Weights of a small transformer language model.
Size: width 256, MLP 704 GeGLU.
Architecture: RMSNorm before and after each block, rotary positions, no biases in attention or MLP, capped logits.
Training: a variant of Muon for these matrices, 240M tokens, 7331 steps.
MLP neurons of a small language model. Each row is named by its layer, matrix (gate and up: input weights; down: output weights) and neuron, and shows model dimensions 0-255. Each number is 500 + 40 x the weight over its row's rms, rounded and kept within 0 to 999. Numbers have three digits each. A neuron's up and down rows have the sign that makes its largest values positive.
After each neuron's rows, "fires before" lists the tokens most often just after its 100 highest values on Wikipedia text that the model never trained on.

L7.gate526:472477515510490450499544499522516479436529448399484449462561494499485489510545437479442547467429514505468445528500552542496553541601469470564563484506464500478501506436577523519553496514510464473548497527556514437491471464480558479507597452548457544474504526518484542538460506512550522469487460570520411501524549576499478491445424514476459530473461584458509403511524521498560441522478435466484434504508487537463498504453491492493511439458523491490494563517515592550553514486463437533522547390505513480494470523483513487504469379530487496505469506495493491478530467466531475555499401515514455447464532520519547486510506495462524481469401412471496463510506500519431482542450533538444509512549509466452521430547477518453477538532476482502581474521475537591504471541523549
L7.up526:558434493490640512539489461565505499512449488549507558490477457538537523536475491589533529534533458557542506426464489394455561454475467486499539508522562506476566491538450510529515492429477463501483515518466420397487512439506521482520462563532449505523592504490582551534535558519521479487434537458516530499519576431536435593480507556538516489532393533519469500462528504525554504480459435467462528459442528443486461470524564489486487542512505502514472519471480424572524520538570492484532462482468457513493509509430467532475536491520460512515488512512452548457455507492523548508469430446495486488511533513529413523516507485504460491526588456408470529455550466487520495572464509491491497493505476567494545567507554443557523516526475500502498522435516472457525523468459529
L7.down526:514536455512455478502565441479492509514526445501533474482478443524528493518542475526439499471457488473492509525483541484495506540478492524573490529510528560478481478480498564498494544493502525463600507558474546524430448540461542473476531507572479518411476498528432550458485580469503435475421447511446485544517539408484524523385452532509490564507420437462516472519553566481483482467535478401525497459522434539487527520486442490517465492474556547536437516544464431533461540427518490495521504499492493452555479464467465474481393552437583548515495518450461492521446520552486579444507507552467487500466490537421535508527543487393514483496440459553555479497557478521491451478484502609498510439551440486492483537489484473541472513522524426525485550537493476522506455505461555
fires before: " 18", " 199", " 200", " 201", " 202", " 19"

L3.gate514:529492510501504437529503459564533496558507519543522448524455480397545552569586505534481524491517458504475533392511571476518552489512449466441562488561438504487428548500515512553488475519529529458483492539534515478472557517402546559494456544543558518474526550541511512398502465516461533519477628474457464490497436558474543554460481471435507540613537477470453512521510551475560491525540483513503533483590431486544528471510604525483563594503498472508497488533498490470552491479513477486566501598432497507486507524473473537479512442511533488509514466515501525473482429541466444554538527469507489534538527483518509497500517547527520488520442544498534526421450464538549485461499493521523526520522571452489419514518508538448530444483499434511585467513481503491463496455513466
L3.up514:537448476494454501487512432501476523492620493515587521462495485491490501522522517512444445488552498563458522547523470484526492468499423478550535516471502463531471519522451443515487541515506497487442477456604466508557448449504529516463434516516503506508519457481483426509539517609529438500496507534493500494489521529526480559367573537481460517439452506474470455517462465454476425461554409561602485505448485497526450494584464517535450546498533550449451416476581486530540527550554490563573479441548517536496512484529581482514500536523451477498464492530531494583550468538537544562511476516518529533532520470426548519523540514527564480538492465553495417527524473564498484551505517472506482550529475457518519464464547481518510447503550489482460531492482436454419498487458490
L3.down514:462523515528563490475487536499471497494424525486511477476524564455487492482413432479575581483488456518545465505523530558524521468474552521432502522519465524518557496458571503492519479521540445553514496567495558526521533527474467486500575493476480507514494517552578537505408516457487462515501529545503509519557451485546538465609499499474472455538511496544591466481471508498580525505482471517548417495523492529406521494534446355501525459467506552539506565541430406540437508479413490474397545487463450476494432560428538481503450475466498517500492475478464569421440469522522471531441502451470454528500550509497428502503426522432510503467448492480484590479495516490508532497517508501488508466535528529520512563515481526524493541472471512458523516512483527567566477565520545
fires before: ",", ".", " |", ")", "\n"

L2.gate2:524510554533526471499556426501453500455493437526496473544481496545451486490453544573526482489445469523398495515456450502433548481452443432574498555511395522464534492558555487496566547444553529498550481502505453516487523491474465477542514499559533501493483509469524505423608512490505498511549506510528545558464560460486529484485524438507508514585486470497447432459483479476402567539410471499496518582529453488496481607446542508496500552565488460529455541489460581474490510431544536522515517473454516532546586499549432489489541411490457458451483545449514515453526515463417465479480509514546508484485487470514502462475457440518494482420523495558461576494479524501438475472560540488507563480511487504427536545486523530470492474465469475505554550489541484509484542472543465
L2.up2:513482585562458465490430461527476490503398516477546551499494477491533547528513511444526400419469469438492500492493538553505479553524520495528493571538445583467451534550511538459459491469532444455508469518497547508441474482483472488472512520522526457461485541474523525488415491582518499486444463483416494490516483526509476497493490515502531512505508451452464512429487543455429602498509555547507449511522574528478545512519517588625518535513455479496458483470513463527485610492506488555493466480520513604535463494473521531431534499514490474544493491499508495554480413535522475560489494433464465551496436467545563437456464464479516498450498426463523529515499504545477432516456557476476452449422565468501460476506487514471503493490531517469604555443482526523539554451523461
L2.down2:538510459475494558509510530504553510479586487483498416479478543522506469445568484516547584533537544515510461584501484483462481424539488519469455495492565414528508509486505522494514509476472464481458522523441484496490485522514494492447469549476432537534528467522496474524557528460451540499568485441619486489524486453408476520463454484485424504497525538567434520486479450577542417513486510492502488517492506478488461455516514453437460454467581541469621492515500458468463441538501461480551466559498539445504521538524482468569472562504540517463504501551496460488510630510520493470521510523543517512543516540459469562531481491464438468574503601517550485472511487509554553456470477569527552515549446478546532523495505556528546475543527535521394477518522447496561425494453528
fires before: " 0", " 1", " 2", " 3", "\n", " 4"

L2.gate288:384550504534495395489555520531462503460478594478477491521424530572563440488501501507493490492463461520446538484525497549563464458523512441462555526544499511550522503529472519519519515456592499456524561502548477408429488458531556468536477557502441525483465453512516500477466463492471462457466501493461457450443591499529467501519508473495485477466537486487471454459503481473545431523500541548472451522397436459456504448582486499521450440515474498578482503536455514519542493480526478526540470448473457495499525496523524463506549518487520478444427507544490524454534482514486468449536524467632466487459535532443500494517485494553424518490482421519463535522539401469469421498498454533473423493518489505511500501494575568528515492491480434447523481559564418540469502502445507
L2.up288:555544524537498472452511513517498456517484450532440542453432444479455451516466480447455554533422510557477508463450381465480494519551506552463488516475517573519559528503509441463454493578561476537537520593462455490498447435582527552451510508540529559505386459548447432489496512512521552495452464491430489499414464580491427508509520547480446502516535506552517483403478509471489509502473551495470538533553510543465546470507457395429537507497490445520465524520547483526443509451490512557499527507515517501497456509442539504447516423460491439492503500500470433534491533568486454483530519525494486437556519479471410512469433538497465478441493456529510498522440540486490450471501485500475506451498520474471480476499536508582506545465483533490494572499541525536569540420496534
L2.down288:492492506461475561573452442466523560474474513506524503535501524546525555509594490536473553478566538400534486646496557485497497541487488528586479445510528474536486507441532500476594551478488531507514491396500537494509503517469504512513479532472515489548583506463549468523492502458494544476545525491604540464590478467490468501432537484546459497577498527476493471540506501457580572477550519478489494480510523501611489559461509527499483506465519539485495470441522523565495437519476445404496432552474474550523497569548431525534469503554417526513484473537494482468495467502534489494537542474538529534469423492497558518523509463452525456465474563544482527497555485517523460477464502426504548488531475466538442543506514459466436493528547516577486450465490425572520508486543474
fires before: " the", " 0", "S", " 1"

L3.gate294:470426465444575525413482515516525458474412509522492583503497509561425450463478505479538499505521480462523465534456525548483505506514515554514499515489532483522519484467489439462536520455463461485523407481566504453513513510564547500522531570566465473511454434504488458479484512466573566492472463508510516572513549511537491525542467474518506550564437565488494419447443531486524479541492444531443550506470475485547472489485501534499558500510491547471448560515572491445466476524476491604515425436464484564564553460501433552537512470528473484505477518554541493501501417510434508522579494447503517559486554546455549423529453514446462506432494485526540476509464446551477483487490498462432451474544583485497420473488476555516535507606525481452481530536555489494487556464512572
L3.up294:502496498461562530399492558516585483479440441483495508521465468464572506547529499569456462523470431515524391434466568532496518487537501538539479499543557569556524467519481467545481522485470516472451516461511544505477521551501523517466549527453490538581578520569526496537486488610521459505523520509504445588520442461510491539490506518453489483524536455466506494481449500550491498464578481535492483388498447458462488479534488472485484550429528492480438551476534557467506456559539506473487479496484592401499496465505493565525618471542535505477504481553527513522568486518508461495517480480464424542467542476490514502477427500432521476470434508553489464481480476487503495509428530509514573475568484457517434507543517575498569527565477508464528479510539523569445499463510564
L3.down294:484487515567581484499469530484580479479440528522469489507471475525429500524561466517502524468502446600522435543465460494439506560584518481539517575550486548452498529463467471471589501445497499490495424499548522496511465508524569445475490535473459470447412474445552516495426581515497565497441514541477481548488493529582530489485418490492484460480514480534491496518508502529528403527498430512446493452500431496466463496458506537523569439466555510504481462568553411506472516457445476463546475469505398508482458517490486473476524515495484489504536568537542541457525480542467532558491516480534406584450473544510518467480474468491501593453483490481557471561504509531527489466583485456468587465544547485482527493493532528441531549566492493462432505500506478521504571502549533
fires before: " 200", " 201", " 199", " 18", " 202", " 19"

L7.gate122:514451471495553546441476512542526493435515448399530507475495506549544441499509557563476518531503429522475497490503531462449525540488511517509518461512565494429465462473546482368542540481550544510534516534523430421532472500519541462372425503605423514494465556496536485524461493510532478521532579452583441484478512541507534510462468545472514466428525527431471456543472505472536490380563462453483507488499500467510491555521483503501449460466494526552491531492531485512501540515499479464534522420481427521488537498448519473505444472547566529556539541519516504567438476446479443605468496450579489515430478514474539503524498438524501548501528473507494412482531510482506496531463594500476499470498524454480501472557544528469460523514484480459521502485517469559452501523463447
L7.up122:489495500508509424510453566504485470420412431515449592445504487501511500528501498539527504543508497567500497507553507448483569497501556427560522595474465588448488555543564491445507566572491546482480493488536481461560549513567492465558513507525521489525466436523497463493520510491553519547458504502511548430427515509551465531458495489498501460490480495528512481504525399506482492499492531443522470483546528511442495517453455468544460505496563544507508492527532553541497534460444443500434478490534473554547503447563549454514550522485516505525500439485479510465556449552544513527579494506484509494472488510514487502475570556519498567518429534551542491496593495540467480511623524501481488478546543465456523501447523522445539476575410484542545475504371549481508454493592509
L7.down122:500498478508495478470542522485522505489476420487459475526515447593495537498515506526450535503470497528438514514497592393499511498460422498552510471511489497445421410442524453511613509532500530504508547477538505511471464503515510481503477583625496505483465474520489516501420539513474460486512445520539498440534502533569537534473453449522465488511541467438535558450493471493543490440517486451465497481423559549537473545482506493565446480544464522484484460477528436483492480493582522579474565523470537505476472562533471424523444558529532498542479480459491528491540504445475445506466465485506437491444487560516575538514547429566480559494454563484535488499505456426478516435555515487490534386448524445454463532548559497490521522565472510469501574491532437517523529524552514
fires before: " 200", " 201", " 18", "ember", " 194"

L7.gate352:539549505490419495482487441558523516461511461560458534477513524508431492505456545485485537578593468528531526532489541480565588452484519531492486421528522452480429514528502528475520503519559380521481551453482527475485469519480493559482512518522483494491529529496588502540536573418525455519490421526510456498451444440515480378430499469507517507459515462504539530483570537467507496525540584535552413462517541520473484516568514486422495525439432526492505517477463456481442506477501422554451515566493548550485493540524495508531485497605474431510491447425456581459486457456575434544543467507446475502539448481487521510523547532503484518522423493516500521557474468504562534559470471520522508475532535481484532508546527519456566494532506502496559427480445500470512509461510510
L7.up352:502581509531491436605474529501475515430503503553464456469564494487553511524501516509458501505539495569534502428519537535484511473554456468544505548490497503440471459552443521504527537442451522500494504516507478625504514513532551479478615476453485530486533556473485451438509553523471538509547537504494539517478535487459494445547528514433516495577481484565493467502474550467517477516456537518475501434499494531496379471499496515537551490425477541624506505483407459518502425518481549522527555442555461487483464441455520521574497523519508556449537571483515466599465529537448493518501454449530451449549422515485486481391427441530508425506452558465500541500525474561500512521504496552477463499501538503495505489504449451497500432525496502490473497480462551432453515484544487
L7.down352:555519457607501542497469579505512514444490442478534507508516457474544548554519418585488506442467547508507504470488543399503453511454504473484490537475550469462542485504495490533478446464444549542482540456552492465508512554531529486460534531438452487488396481497524524417446558482522514600442512458504475537474545518453553525512495547463513497537435557508490374485465507584414502511536527531437585528490529568465484462413532519486561471458453527521465501456463526520498520504520529468485458506560499510541555458498487498473498508496551548486486514492523540501514544525480539490419414539510492547414545487476571461514465590582493484478480502495589529521503475510516478514477532514484469490556462503460450451529497464586558508475520533481490547510566537556470480461509507
fires before: ")", "–", "),", ").", " |", "."

L2.gate672:522514514532492424547564470483598460585487497513563506592489491428458529590464497449527473517485426546467478546468510473460498479534508522598453524587486479450457486551487504563568506490487509550443485523529532542576470458501480442518533562501468424535457463500544495516459520542519465498440446549495514494505544557530541416442462494440564466575580461503545487514524495492500533463532512477492505432509480451602555466454508543486544432524426475474568492565539490499525492563597554473464482484562499561501483430556542491510527514533441550560527514487522512528519547504469462449492459572496550520464496431522448486458473503527533496484488489548502411504534468502507502514525503502501486570503491546522496445463510486504428516505514489550539542480548497543463500470540461
L2.up672:536518466450533518440519453548563547456496490596536514527476520538430483496479503464443401480446536583488540448526504481531527463406446545543466445482494510495599613470482501552409481535498579521461552520532516496552555491475514480480467492444480501501554485502507435519497481491521545532511426520556508492493543525555489440455518446414580541550535473546440487462475512519437457531495467524459486453565466462458508555490421520541478507483500537520480437502544508521536524527487463568428494552537480527467469469535547530456492448483506534490448535577508535520533524518574523486485510480491465532549518557538458484476552556481579516454475575515520493465505464537553454423518511480511564555495482530564473470507458513473477480527522559534560450500414461509472496449487505
L2.down672:461488518552458497517477400504459507476471488520520426616475546458485496525560512507446536527425587464538493539493480458521542504481492474492545550511457556459471470511549511454545495506476539488489431533486535520423493500498516488536536560569498531431466472406527589503510435481495470486503495449497502502477463495525438509479453563617473552469497478466571468561521481501532519555537480607516541516478503473517528576500541469514525547439488466524549452467461516491537543432487448500560497495477525512556492541468525487484449508498545525537537512422510502482434500521521508474523561490551520502487501357493521557484547426504481540498469413477472584583478450529458480567451530521495509472462476516482512479426590455563481488456516446509503536553538490497507513492522453
fires before: "-", "\n", "|"

L2.gate479:472505490464522499466562477477501502482535510587464514520474504447457529534509498489574436472539557453475484545543510491511497554453446618519461488474547513473465514585515571630541507483474470479517532517567474523467462525499505524493568459433519517489541476515454485489507429531534459526459416469493524549501492497566536523522549472437535438490559484464505453509505522427461451532587607542480491524473510467509558501489509505518547437492493476525538403521568501481468395510469540528470590548465543438505508466475546481555504477500498509516530519507474493452476458448423436559450502532477498566428477480492422492520522456495495573472522551447505492506499547531496449527506471507451531527484517481465566581471526520609534441542525498525549457479502489469500517537551458
L2.up479:517469447497510470449453504552509543453458474533485540481601445583482505516488560503454479528514469503530472539525521512561562469405475539480480460529530523597458518436417508551458451490532571538512444486525504413510521475495493486552490523532444418535564490411533462519530480530521511525505483633521580510454504481440445533534520534445528549534522559466513493442497481526456448491513535471444525484458498482487540424500462555521441410514521503482466574509467471527527501531513504539463477533535483501507506472501577394484536493500596460441448507531472509517525452408509511454496469516506521536505435503491424472570511489440499553446461482543527452404538536518513539483553498518462521459505477498432564501512513486515474433484484472547485461526483508523561518485490505
L2.down479:510482555482505522570514477504532507467502599517441512494485590462493514570424512500507471507473517477531525458415524480504467508525526488477511538437518473380517499550578505519462486487499468500486546514496491513467537527510554446487491580465486526462525463516513561519502465505468394516434561405500471464588518513550480459492477425485498454448521462474514460555511441507485537552522569564459556591520422582518534474506521511450531533418409476516543502583482478478533493465514487524558556549466496556561485518468488537535497469507469561466519551473530520517483498495545476515535501453482567528485509542526517539504463474489519495570538462421461487529486518443471499487472450424447507545524416490512491572486547581498501532532480446478484585521521579467481468531428487
fires before: "-", "\n", "|"

L2.gate438:526585489494508477440493532528426480497581498486515501474436545510452467531478496453509437467477590522527468506583506424485492496489512484525479494425536483565451575423477523487465472622536498559505478521471506548466509458525556518507500474519494485497468554463523487436577468438473498444443518525545506507464543468545528588447510468522521487468538488541464477552494530499437504509464505474523491464583513488471535519521496507478525431440466462483519566407475542466490475467514545430574511444445515500564561541532505487507579514464451454519558534547459466476545512520495461483453562551358471524545491427544471461502429569478553498517487498495470476551455476483525489470528525489561473524403497499521487499472546495472514533538457506529517540474428499530593516541514487
L2.up438:493547525526473471441481556627476466460533480483506515463470502487511441495483468522480458486550569521486466449568562452494485526459501509528448496476511543563479570429491494458481465594577487483464494507511482533480480424521565495471512415519502527522425551475566462480546479432520525479467528573555588490496525522508512486475551502509526511512464480493431493461431544498459491481479508548506489477559515521480542523541494490531518454436512473448497535470517504466466476491515480454567508460484461478527574482482501486472541472442508461505466565501460467480609526529507443495514538521346514539502476440557460480496479477437554563520444535510433498502492465498435462503506572501487405561473511405519542514459551476501530466586466538511479490430451499526567545564532525
L2.down438:502438503535465564560507547464537491471450490536490561487538508531487524504551482533456529506510427476524499498451490554466472499543477473424541493547452441506549466559496478517546553393499522538480491514545465481499526521475447506507488547477497475541542448500464488448460545577507499509551515435410538520546388496488470483590475538483502489532523526484545552463552461480561550523568479532476471542439495490529449470429523561505499513566499517486562444571530520485528508489546469515425542534500489503453469455480493504504425520540525522440458472467489539474466503549557472524544434445558536450480499557435546525504586426480427552460491563502501482445504485522475491544517504484453529473487460442490568496538490528555529470469496466485427426509545488451416494410393520
fires before: " 0", "\n", " 3", " 7", " 2", " 1"

L7.gate151:520474476481528531560565438497503526504548507541525542510464536504491508532446517488447461481545514477465535497469527465511439558503508561468486534552558468521500551519519480421529485530509536482419502525475478431480527471492479566497535506517488479463502417443436550486473485506495469480503515573498464502498462518511511483422533558515508521544420398553522468493507499557508529526502505537513504503421524565467468513545471488487549471559564521488533525461479480452459498507386509467475543575501487524509531547582492480549607582523536472508503480489466489449555522490572539548510434463455506463432432415490457506481511492523534560485474417586515485530468479465496496527500453402477501399456464455491547532537517494516467462486407487542504446503596455534471482399449475
L7.up151:505452483453522558581467489475517428487480521499471550486554504502467520433513473425487492548530462445495435503597474466551507461562477489494502499570556460463455455544500482512427477498466482469543524470503490544509519421566431499511569418563565546475470555498451501493459439507547573507506528482478521460417485488447469507513472433502425448580497483580445496487564518503460448512508496521506461474539463465491495490479481536556518502448425578514533527516557461486431535543466473495472437490481470503514519527456508505529484534461536468478504470423572456491519494490498498447529440465467464487533437580476530548522547551579528476515459511501448494534415576451567487530549448551502477436499536477547497492506437486530558543435552517460546485466525502523451543512462425
L7.down151:527524532511518563471444541513524455467444509466536562549528517448511583559556538603488477527467497522494510562591521552542478519476486537497457512489520576485538484471501567543507442485489493516476520543510492518517433458499550473507478607489530558513483514471480497545482435535456563535499466609503539502480486497553537488514538462522482564542512473436489546478512489495512501524482510522600458544530606524506470513496472508527483501554476579510472521441508469569592537485445529506562524474545540543584534495550499509532498465528516495509439589510521476536568479570499494547522529457497484543502523468546506458401436482368537452499464514496530439546502534462514432498449509494525459514472492484508453535478550520595487501485460460545514427454545476503537534518503427
fires before: " |", ".", "7", "8", "9", "–2"

L7.gate311:432582518506477467624555527512503470541439456546496488556495479439474478470493542488507490471544531577496475429505519507534478507487525522462537468478416536483545505590495503559462466465491528506479498464472560500453572476493453483498509534517546517511492485430514487460518492456503505478472465503441476531524573565542482563534473569521540522493477500430610509546490530463523467429463524463454511552510469528483534445507540536515474515481503372549517476570464490601566409502446501544491492577446556452426524470501502449553556487491440500437500476489546474550460595511500469554454488498523553477449501537523515576501511466512493533565516537445565570522576485530564508477550478531463442526451511497463528518493501450522569485556516483499543477503528477520493545506532504
L7.up311:453502495571476553495505462411473507477487549548511511579583459446503463463538457501476584516491570543477472515481549479445443503487501579487482491506481564538506493452494472564468527471515485508505475462437519490479569462564553471517488578538480573540520469490487487474513513530447493499454509513493526523504530517529447557511513581465469555566523475459547495447494497427502509558519611462487543544511563496506510458472496461490532476469497534533455483541501488532509497492594497449557501445533498472536539515493473420523487449553446469431526509481429509429514537471418490513516576441489507465547450513483439568518504439575522516415491405449510425486451475531484531509451439473498556551498475475484536574532471500546465510569572540520499621487488539480497525504483498
L7.down311:431434483565485505496523474540510463482481533523486497578461508405489509555485545473508520548452451445467515484388567520500547552464454504516480497564535497547539442500551572566520421460506435463455455470488497513465462483494437486562438433538445526504448490469531529448422474461511493517522513584467489553565564482515492447515485455486461473511513449475484565491548500457498487487466463501476543505529441546535460443513465533473498526547460533457523477499423543454565546559508553517530498611434439554504459507480512504525492489477475502486458460512464488551498505446445508520493432526552535508475565441481465483448565535475508559554462489513450505518459485508479525471515502567499479550469543508424533434583511497584581458492518490525545483504442477534536492408527508
fires before: "-", "\n"

L2.gate464:503516484520558409473589447543497486492445520524468461565565536497438563483610428484522557547500446472509463621525549465487492492521465494525560515522518409489476484489528599494499483481518525529461521548480516513561564555504482510518568518487484468465451520410457508477469556514506542472498522555514489488399563523563486534457499496524500491496504510487465458468464513460463519420530491503526461451537546524503482502428477549486511497546453566515496502556521471476515485536435496503508474518437551524534452485478505498539504457494423467480537463495511552519535582545463510470511465483499572528414544501475471489457502524500525420504463491543505511435544468504502490518529499492504542503543486565504505599529535576427459580530574439515470577512519506443508608476509448
L2.up464:489492484418535442533500503596559521440500490517522508497465469499508509535489555389501563514552510524499488483491476515466541481538469457516517488419510504506577474563518539480535539473450485496492493549541455390550531484480487532605498555496463504534521524604572437473485477491479494575556448520514485490443515476481452505453545463613484588474559517504425385460513441443470490434525582446471490537508543523498527479503512585545433554524503508506465522512420528440549494547468488465492443502530412492487467483478515490445499470510487421490442479569519512492559600546457512488478546572470461449461466532481445496534453532529475513501507462502474523468494463451524472483515459533523476542575473516519463521447506438491491475520558498489504506467494505495548522473495505
L2.down464:461488590494503511521537465475490501451432534437491524563528482454523526519529459489554546498420439549515456563531539524510534489540450504549435477488483505510476529477541547460523512547539594451527496529535415506539500512515508459436446488510546494513522476381431554492446542505520496418495449526460494459525472531592494463520402466508511487502486454472536560502493503499578469534543462559535454536542505539543491545445485481442510556464497475477593528585543476516499532461456490511541453542466514512469492522532438538551559500497524501504524530539494522508554423501542467490562493432588539525509487478529572490448483424477478495493446496459469508462540454526446486578474552468543516483482480552473519516472576601517541516463480517475461541583558559468489441493492502
fires before: "|", "\n"

L7.gate26:525484553473447486543495485516490532515535549597554500532442498556555568484528491432491494534529502573391530540548489480527569593508523484523493537548496474552433488490515473515488482492486507539502435481510468499430477440467510545473502472476401594481489500464468485497496516483538492588493472546456483592507539520550465496506441417488456532479475531410501497520491567530503430542466523487501508527600480542514490518464438428553514463447494512512550472492506516472572513483456521472443499478424500471543498475441519499493485558557529489488434527554495485518408543411509450523543494609501490560472512508516483523488500508468508488510505526546529479496456513502582527524493401530514503514524465521515507575500454581457538523520449458545526544457481569500469421511437445
L7.up26:443503535516484504495570445492438490474533391544455484531578542497507502490573503518479430439478461506538519556482509501559515469501496472535580551490508444536465493528513534498424473551511618520492519511449471407492491470520523476557465518534492520545505437491352501462493498522442505468579501482498508458471524565482522492471533431442520500528501478475550586486474498429493451566458481535477565456455493507420521497536510480474431553463453543465501503497455502480552513524601488524518458551452424527539491494512518485491498498511431471555486458510536484523543465451510536483491550484525547600488491546539461591482520531563555509477468450510491477520555508468532495524539511518506503455588535454459546544501518506508431544540579440555524499527471496460476534455448504
L7.down26:472520496583500452512525424537497475518488592475576485534480464561467535550464470443572488522438558483502481500426519533478473517456542485536406476517503509466524509547498480517528546467428484466573536546541477587433592488496445483587492601514508472572485510385502491536399449482521481462515479497450501501558487499514445508459556536457547464517512496495505508460505515530464469511535475493559504455512455523506460506474551477581515504523388529520535459479504503488451495525534505498473582496526568503442502526499406468523530498545510539411461563485431500435546435510513478511444487492558487499438501520524527493479472464569494524489475498502548443540516507508480518455513482465467475560474430517509527553565459417533498460479462468522432502522487510516479423515437471
fires before: "|", "\n", "-", "er", "|---|---|---|---"

L7.gate98:527404512537503604527515558511496484487466381489466433517473454531566507498511502517487461487448526542522457418507484491509527538544438462539450560462529500554492567446510497536560532484484514505521539587444554527505491564478464530456473462478475515512479542574478434528516520415403538435521433552408498482536533561542467503451471514441495488530496475506513471477473567534534532479506403540466444499506477525454486532500471483500494494431537524535482529517572447536524538548515393525484511457483529440457510537443476471512464465498504478524544599499514516405502523468500468619511437511516492427463470533532545429473509514553459559515439491467521482534500494502520509526456460466505513513505529481502556506533470500482497529507445508415457500519516476427494456531539453
L7.up98:495471491506466511536469572548448514528490485468473508394424474473505475500499501552486462504473506536524477578406471475487529513464444495456488420470476563559410508518503482440480404471491491516540514553462490448479527463513509482464500515522517489522502478490483456482450479418589529493480501484450501441510506474508500534511481533551463534495436439467497430457583446518549530531526506601513477507492548477432542520493429500502505518472522492500541526524507567573573551533448458533479476384451496560541499557460465434463498461466501513467513509467523424484527540556503524556548477469503473463491538486459515529428444446501409540481485510521496454508587468481474543433462475535537501445543487425472487497541580518461472510548445505431457451531497559505425477433447513
L7.down98:552471491488494527498588551431526500447509495521497554439521563529494452481534416530497456537466464441479521516472464477506502524499496577486508540452448539513468463503516475480531481486541529504459454466534530463475445562550496517432493527477524541458559548452489520497459547585574519530493517519473483436465549451511559556450501510521470527467570485453529496473512468538507486500533532547465511549493519553494493452531486480527487545471470522524480545496455456508494560567492416566491499479476390577520482489503471523558409488476498488482510532593462536488470505543480496528566481485563482425392577557464547470543532498380500519461401517535560453456493544520534496514526539482576629415497520484548487536479544518522527481495528492416484469483490498506467458488490538
fires before: " 202", "3", " 199", "0", "4", " 201"

L7.gate261:458507430495508483480448454562541521495543399452423463498499457481546461431542509532488523491434545462497441505473543454501468514450507504483467452502574569472470449483594452476515528532577556519556526526537478475474536525440393477492517485580578481508561465485480532548528477388459510538520462553522557477579494462482526497463528512500584526442481502489526487489501473547558499435494504513580529529552479458518547535476456466470456486526480478511481455446521525560513413503438532482560444442518560438513455522471482500547432479581459487486491491530471495488428451484509535481514502464512495428476453524480529478479553465489476419488403460508497489554550500529444484525419513505473551468512432476446540478508518479542479487494521494480447499504483425455461522437486466
L7.up261:579425494462509555520501488505463463505561485465512470537563567567536502489480489535481468463535618480486395471436488440560472448458442517479497511501520465501470509579496477534493465529468564504561518444463548497471478474480483500516434475450505521481518507444526491552508470522513444509560506408560497486502463502541413531486444464561455509494472480554508501490552565477455470493515457532531491442466534507544450430575462506468467427483498519497486473532544462418568537458434534523560531491530454458455537533435428514571528479442519457506528488506467450535441535491514475473479528523540527493499547528502426521453520494499481505613485448455482502472489466472509530473505482515583565487467476547457504616516458508539492555473530486505570413465456462515491453552548486
L7.down261:559489500498450451523552515473564555479494495526432485485574522471498468449496405568523570443513520465429516539492559532480528439476509584556461476546519454470481410545517560506505542502451508550483442418515480515514484547510498436535474508501493514482483522503416525447537516467541518482418491510431522526541526495485550514532493534462483493576466485567494558512524583485530411511499459485497501511457493490478546488492503455522507468491487479503419493489495523469481602464536416508502573522514468583510515420525446532483538441492469477493481466474573383500433510520575497451569531585473546518611459537565561558488457478488468480489564445478466467470577502505482479449577498525545509531492534508497483524513468456520495483467507502473534478429520453512518511512489534
fires before: "ess", "c", "z", "t", "les", "am"

L3.gate332:483549451444508444448503446494461538598454483551491433524525507451521538502519422445516570483511475526601468479482552451531533496492459526582543482428504491539522536525485515538501517514571520514496502567553503475465588476498474493494468486535494581476527504511502453481511471477470531480526546419469442553391434550513466483463485478545533462559496481511425535495504513495525545480499467520523454505554530487478496517504449505493401587538497528519506474458546502530432456511589453561428521484459445495513534589550474519491532519550474528468529456518543560482487473521504459519446503441496537584525508445456443503488449499512584427453533427519472407497517447479503528526499535493478522484495509572579509495533540499501531464498520531488487524530542594452445422472462487
L3.up332:431427528437542559476432485492504512508518508571486515475537518527470418491543455538511508472528474563445459578557479467516570433506526437462509497512521496504511427538399535492521536512460528549596489562510484549565547435506486420495517532534557498537490480525441428493507531490622543541538438492524465506460525451477484457494434475495530438548549427524514521439535518447503467514591442442455495476436517538613498425549455519499418431465451513535438511554511490459492512506498490523500481521533531507507527508496497534459576492494477573470571452515502507482436516477480517493503543493524406447492491512511483501500531490475467531509505525565512490478472438513557463564486518438492482521488521501526465491519491516521457478515526486505454489505602519505542547530459591
L3.down332:500607473498581475589519529494456523502505482546427533500457457437574503471464467510531532487484500473575553494473536511476533545525499501602496494478540441446514548456544508478503483500513436459483474504531570507479524575534461515489503453471470532451555482555478435482514504481477460521438491498489536483513454554500520453502495555519520571534489489531490519477488602511397516506513505506538468554552540523431536555528475566510468606524533478521522472505456528481501537550507483501487467532464460511556502529446491416486545571485443462509462461468562460546462491485503447487470559469475530586504554496568482531519491482508462454422497409368466440509486474438462514517511461551531538502509525525492415484499508458461517440509523521491545471450477526425490487401509560
fires before: "am", "ice", "ic", "ed", "i", "ess"